From a checkpoint of a small transformer trained on Wikipedia: attention and MLP in parallel.
MLP neurons of a small language model. Each row is named by its layer, matrix (down: output weights) and neuron, and shows model dimensions 170-340. Each number is 128 + 24 x the weight over its row's rms, rounded and kept within 0 to 255. Numbers have three digits each.
Before each neuron's rows is what it responds to, as a language model described it from the Wikipedia text at the highest values.

Mostly the first or middle pieces of longer words in technical text (elect→rons/rification, Rh→odium, inter→vent→ions), plus paragraph-opening tokens such as ==, The and However.
L2.down50:121089126120192137145145107138158097147096140085098128114102127160090152123087093114094130144129143129158130136099197117109144161151171134134159156118102137115137109112121130073111107101110177119149167112084149129100112145117138158096116079095117148124097139145165106131113127132131115101131158103185162127136077111133143134132142126109177148142152102119136138111129097095119078112114131105147137152096199127120131131126099116129165128118128119142150114105134111121123143108158131103148111165136126145142110101101

Dashes in year ranges such as (1956–2003) and (1981–2010), and digits after decimal points in measurements (7.5, UTC-5); also first pieces of names (Elvira, Aporhina).
L3.down802:141110076133147137130147143150139102154177103114128101137147132157097112111113115125116129135094181111126146115112179127108129129092098109160104123129111113140131144114133154129127111130177126153121119133138115147111106118124171126108116143087131146146161112154139092084155193119083161108104090149126145101132099121170114131138071116124116160149109149135112115145109117152107124135147140153118146152124123122114111148176115093156102148117174111173151161122102156113148105076159176108100129134161150159106130141157

Family-relation nouns in biographical text (mother, father, brother, daughters, sisters), plus first words of section headings like Current, Legend.
L3.down1462:107142153090117133157133114094166111119102141155134082130112114087112108138118116122154150099120170106124152175078135103131139118099091149104102106111163146156158098135159119122097129127133094133102116081114137127139164116135108106140160110089157139135121148089122132087123161158088138144113170131166088127117155122129101104092092143139144128131089103152124129162108167120120159137120104159094138099126143117141135128134139150159134102124101120155134132125078151131131139118153134148155119119098123148137101131140

Non-initial pieces of names and compound words in lists, tables and headings, such as Scal-era, Kitt-ens, Ly-rical and god-mother; also sentence-final "purposes" and other scattered nouns.
L2.down554:112148137132117131111128131118158155144145115092143081128124108146119136139175138144144122103059135159174148149116139167114135117123166067098101122141157119093191159139128122154126141140121161124139150139215120132111145129130154132142143119136165172106107126099099100113077103126127168113149130195123114121143148153133146184078147118103106132149089123095153090167176146114153136108091115135122126170132124105140071130157172150124098113147127093132158108151143113113108093121154125098088124145129138076144154148114

Content nouns and verbs, often first word pieces, in Wikipedia prose, strongest in sports, TV and career summaries (touchdowns, competed, Criminal, signed).
L2.down439:115055132161101115169104106134095134123114177108154111146126105121135158141130084117155097133149173117102151148105171132101148182161126079105116068119135142140127089131103126122146123142124167132143117086157108105170101123090123153125154151138059139133092171140127123157134154071160132124115138061150146101134115153101122106125077127142153132139148089125095139096109128105159147188124134145084130126147124131144180112147119094176113151140088125107115129118129162110111098139116161126132139199096140122121149134101

The first word right after a long proper name or list of names, such as who, which, with, or a role noun like bacter(iologist), analy(sts), county.
L3.down107:122170129122156155185109154123136111162130117153127108184132109099133122097152133120127113158134115132154093141112180119134157135101104103105146121155136165112149119124146152118147135140115148108134085092180110132076104127083145159150129150160159122120128137082108094136110116134134114163111130139169108146138124132160148131133115080098118135093124156081124141147119128138154152095108083156146062125148105148140097100126159115130141087145109135128180131111142133112113075120143098128101118139110120101100097082140

Subword pieces that begin or continue longer words, e.g. au in Château and sauce, ess in essence, OC in SMILES strings, plus in and use.
L2.down1024:152151127127130130145154136152128157151183146100113114109101098110114114125146124156144097113120104093098126168127135119137156170141123123057164092084102111127156166158115107146136119175113152144105107118159069135130066114163132122102088131175110143143083109114109090152122148105143155155118128138113130081170075157103100113145155085154123158168160105080155126108099104101122155122085105121100103136124106144164127136103113128143116106118108115106091087144164135110103137165161094093083093161131170166150170136087

Words and name pieces in sports, election and career write-ups and tables, such as Conference, contract, constituency, Phillies, singles, Report.
L3.down1053:118159124079097094115105125129117121148193145136149138166111082114105127126124153130101128146135202151116161149126128158113110107148123117088121095147100143120130158154140175134142154140109148089104159126173146123168156108167119128161133122142124131078102119122129112130155162077139148134171143111094115134160076141136142127090112147180147138158149125111132144076094154105146148216150132172082128140183127129135119083119135144130101151175125137114180137162162116109150116109140113087125130186121129087109115129114

Sport and league words (football, volleyball, UEFA, FIBA) and team or country names in sports articles, plus numbers in stats tables such as totals of 100.
L6.down145:138125158140132105128118120139127135139105118096153125153105122137114156101170112160118092079109147143123159172078122122164143132141135086119124154163163096121106099123111136146178125132130095078151169130150123144155105087114131094132118152125163175134132134092105139153138127128097086146145124119140152111109138177135112122108062099178109111145115135160102102123138160164113150149181095135139134154065153134186111108125101156107102138157113126071158109160123128099145106143134102116120142158128110149128092148131

Punctuation in infobox and table fields of Wikipedia articles, mainly colons after field labels (Family:, Language:), parentheses before unit conversions (6 ft 1 in (1.85 m)), and section breaks before headings.
L3.down1284:118163093165097153129134158120122131138120121134129147122150131132078139131150130136110122111130091100136124131140207106158145113157200132172103100132140089134126160130112152149071146102092134184100139121179128165171192110137165093146126148144129189135112123095154144074124088132124129133165129100131111161158097104139122143098137116118150078118115121105159143129138119137126123142077115160097099084124089141175131100081094134130120169145097124130100138108136150164158122106133119132128165118126140116111154123111

Words or word pieces inside multiword titles, band names and proper names, often in tables or lists, such as Music City, Perfect Stranger, Academia.
L3.down779:128132156164118131163113134177164151120099101151099098116140134093055121139113139135130098101096146131140135127104140123138116132144124128124131155145136119115102158147110125121112119130097133118126152109144099157118173119114140099148159103140192140150161116146093147151104130129105122142137127154166146157142150122127113098111107089139157106138133117145137098151128132071172138159194100127089129113123131112121132125121167125135134163152102130129093131121134158123114111110094094059115120136142126200134108171144

Relative pronouns and conjunctions opening a new clause, mostly after a comma or preposition: which, that, who, where, whose, also sentence-initial This.
L2.down2040:158136117120111109137084117089077136141083136090140141173146105122147097165130142126142118149162155113121109110118124113125145147139105099115127142107153101177103111145119156094096097126139087140144109148168145083134106212144163154135144154145116095133118139152138175137124116179157106120062097136148113114153124129124154109121178174144135159125170134130062186097115141067125132105163131145132131135113109169134122142119160101117128143110108129155132109134109108108100148112144138124108152093093137157144145115146

Pipes, parentheses and line breaks ending column labels in table headers or infobox fields, e.g. after Pld, Votes, Photograph.
L6.down1679:116127109136139155119168179112147128115166132080135089118159125105129124159119118124109109155151109089108157108138146109112168103083094112112157162119129104115120109112137102133142105085128112145145106135103129143124166131143119202150120145164109137142168136090131123115104131128142129168134123092090099140131103124108110142121132073168118099132141111135120114161134115095125138142137126137131119121102139132170104128173120120122129132125117111127142165126110135103119152129180115123154092137147131143075120129104

First token or word piece of a new word, often right after "the" or a comma, in war, regime and politics narratives (National Council, jun-ta, sub-jugated), and sometimes in table cells.
L6.down419:095167133109137144160129140145150181153143134204142125136155141067095108108165141143097130124091114115126122146149121140149129108084113131113104140127138146130110180131147095113097123123108128131109131148109169146113115095124118164172115088110162110094106136117144165085092141099114089155150135135097121155149156142119164125141129109158121146125134113125083115129133155141138138133130107081134135152125162121123123147131133141102102139128129126104145154139119118156145131112115127147118113059136083136114144128121

Dashes that open a field line in Wikipedia infobox lists such as "- Order:", "- Country:", "- Position(s):"; weaker on section-label words such as statistics, ratings.
L2.down932:126120152133138123134160125087163139155115151130103124131146096103118085147101134107122122090098075154195091107093130146137135119138161166181165124141118127166092112132128136132126116085120174164091141103134129131136117101182137115096116111086130149095196144100102190140110164137096161128166145109129141130175101134125124124138103114187150123126123139129113152113159140142149130112116119107115171144115127155141144143147086140145139093123120099129123161133144113117133112148187130112142101152104138155121095165119

Words and table cells in football and basketball match reports and stats tables, such as lost, determine, postponed, goal-count zeros and team names.
L3.down1644:130121107212158106117146148091131136115123095075078154123053144103103128108089142135151164096142107119118117126131148115167138151161153133140143132106157142104127119122118112150110119126158100155107136099108178161136123131120092111090118128129156146139116109097099075097148125085168127170141115150159156120143133109178163107146169154134140123169124099110152154129123162162153145109136120126131134127158084093091151110118156156070114127121131134106129173151148127081161119148115133181147125066126156090108137167130

Word-initial pieces and nouns in biographical or historical prose, often after a date or clause opener, such as ex(ile), exhib(its), comm(issions), hear(ings).
L2.down130:163081092130110089137157142105173122112138140147127099155110137175103107136116120129135139135117135163126131123140106156141142139120139118168157137133135137145149096091141125134097142124115128096113179120104094204125133169100111113146130153144190106121121122116162111141120175156124116135169111125163149114163105124118120107115124129167112126124147164132142160108161140129101130138136128104085110138117118093120151132072136142148122090153098066153134120135135166128146133144102163124123111132109121165123149157164

Content words and year prefixes in history, military and religious passages, e.g. Confederate, occupied, Orthodox, Prince, and 198 in years.
L3.down823:122118106142069126164186134114119163084151112134150076136132189124151142097124103133108107147151136136127111162133119151132133148192144129140183093145105110145098148099118114083120155079100149090137140141144154118119134145159122140122117136106134147092146142130144156107105107128129139165158156112125148135104128151142132103159130140159095109131160138111143106137171064163154131136135117098137174135191101114148139098150128135143131119114125109138113051101162110157088111093157152124124088107122130170116170115138

Digits and short tokens starting entries in structured text such as lists, infoboxes and tables, like the final digit of years (2012, 2022), track numbers, measurements.
L6.down660:152128129140102140100134147121109123147112112120133137101145158190101150138158097127142139124159110122125122145146119138112132114169106124115120128117137150134056105084119132160083138100114108109099141159147106109089115138100129130115165121096100108130157122155140156078102105128159144132122121124123106104128112091161140136112106086157144134128117121189104129116113112122158163123136141096172111098149120154172079074092135109125116130161172124113132157080099166109111157120120114149057075135141170098094122117130

Nouns and adjectives right after a determiner, adjective or section marker, such as single, name, size, interested, plus heading words like Production and Description.
L2.down1357:109104154119118091123152170142151135139159136119095068112144091132114112109097146088139131127161128135132134090157183134148141089077142085126182164123119099136119110128129093154168129153094091125140100121153136158160137148131115123130139106136118121134109171148138094154121167158089127110128116107149129103169081105124112092126125176148113088118108127120161136142113140161128128174130145142085126142117152116100093120108120163098097159147150098141100119176146121125151107133104135151120147076149128119103126137117

Fires on assorted tokens, often word-initial pieces after function words: diss(olving), sim(ulations), output, a SMILES H, author initials like D; no clear shared pattern.
L3.down742:116109119153123131129121164128128167116131129126144078108120126140141144125089109147087135148130127131138131104116085171155127120107140140119140139127112130146078096140143084124136116148087151087146131143091115138101144125131158171107105128142151140195121110122087111162105131145110135146117114099102121125069141087149114157128115144126158191117131108130155109145111164116115155150110119102088149129104088128139114091141123100160146163119187114169129170138149124123109070136158088124147072142092147093126101153123

Strongest on However opening a new sentence after a full stop; weaker on nouns or adjectives mid-clause in expository prose (representative, goal, workers).
L2.down1753:147112117125149075099137102113139129123122136071165102139141123133105066153138131115145125134093132112109175149149108114177176100092089117110113133136108129146125156117119174168147165157141117105116123106160166136162094138114151150143132136109139141098136125117103145096137136139132136146125144175118122080133119157149124160138104113080093151166081187104104109102134160102180094131181126124128118097115112162144155141100111126120113118149124187139092116163116119078137141147115137122116127140126129117101112164111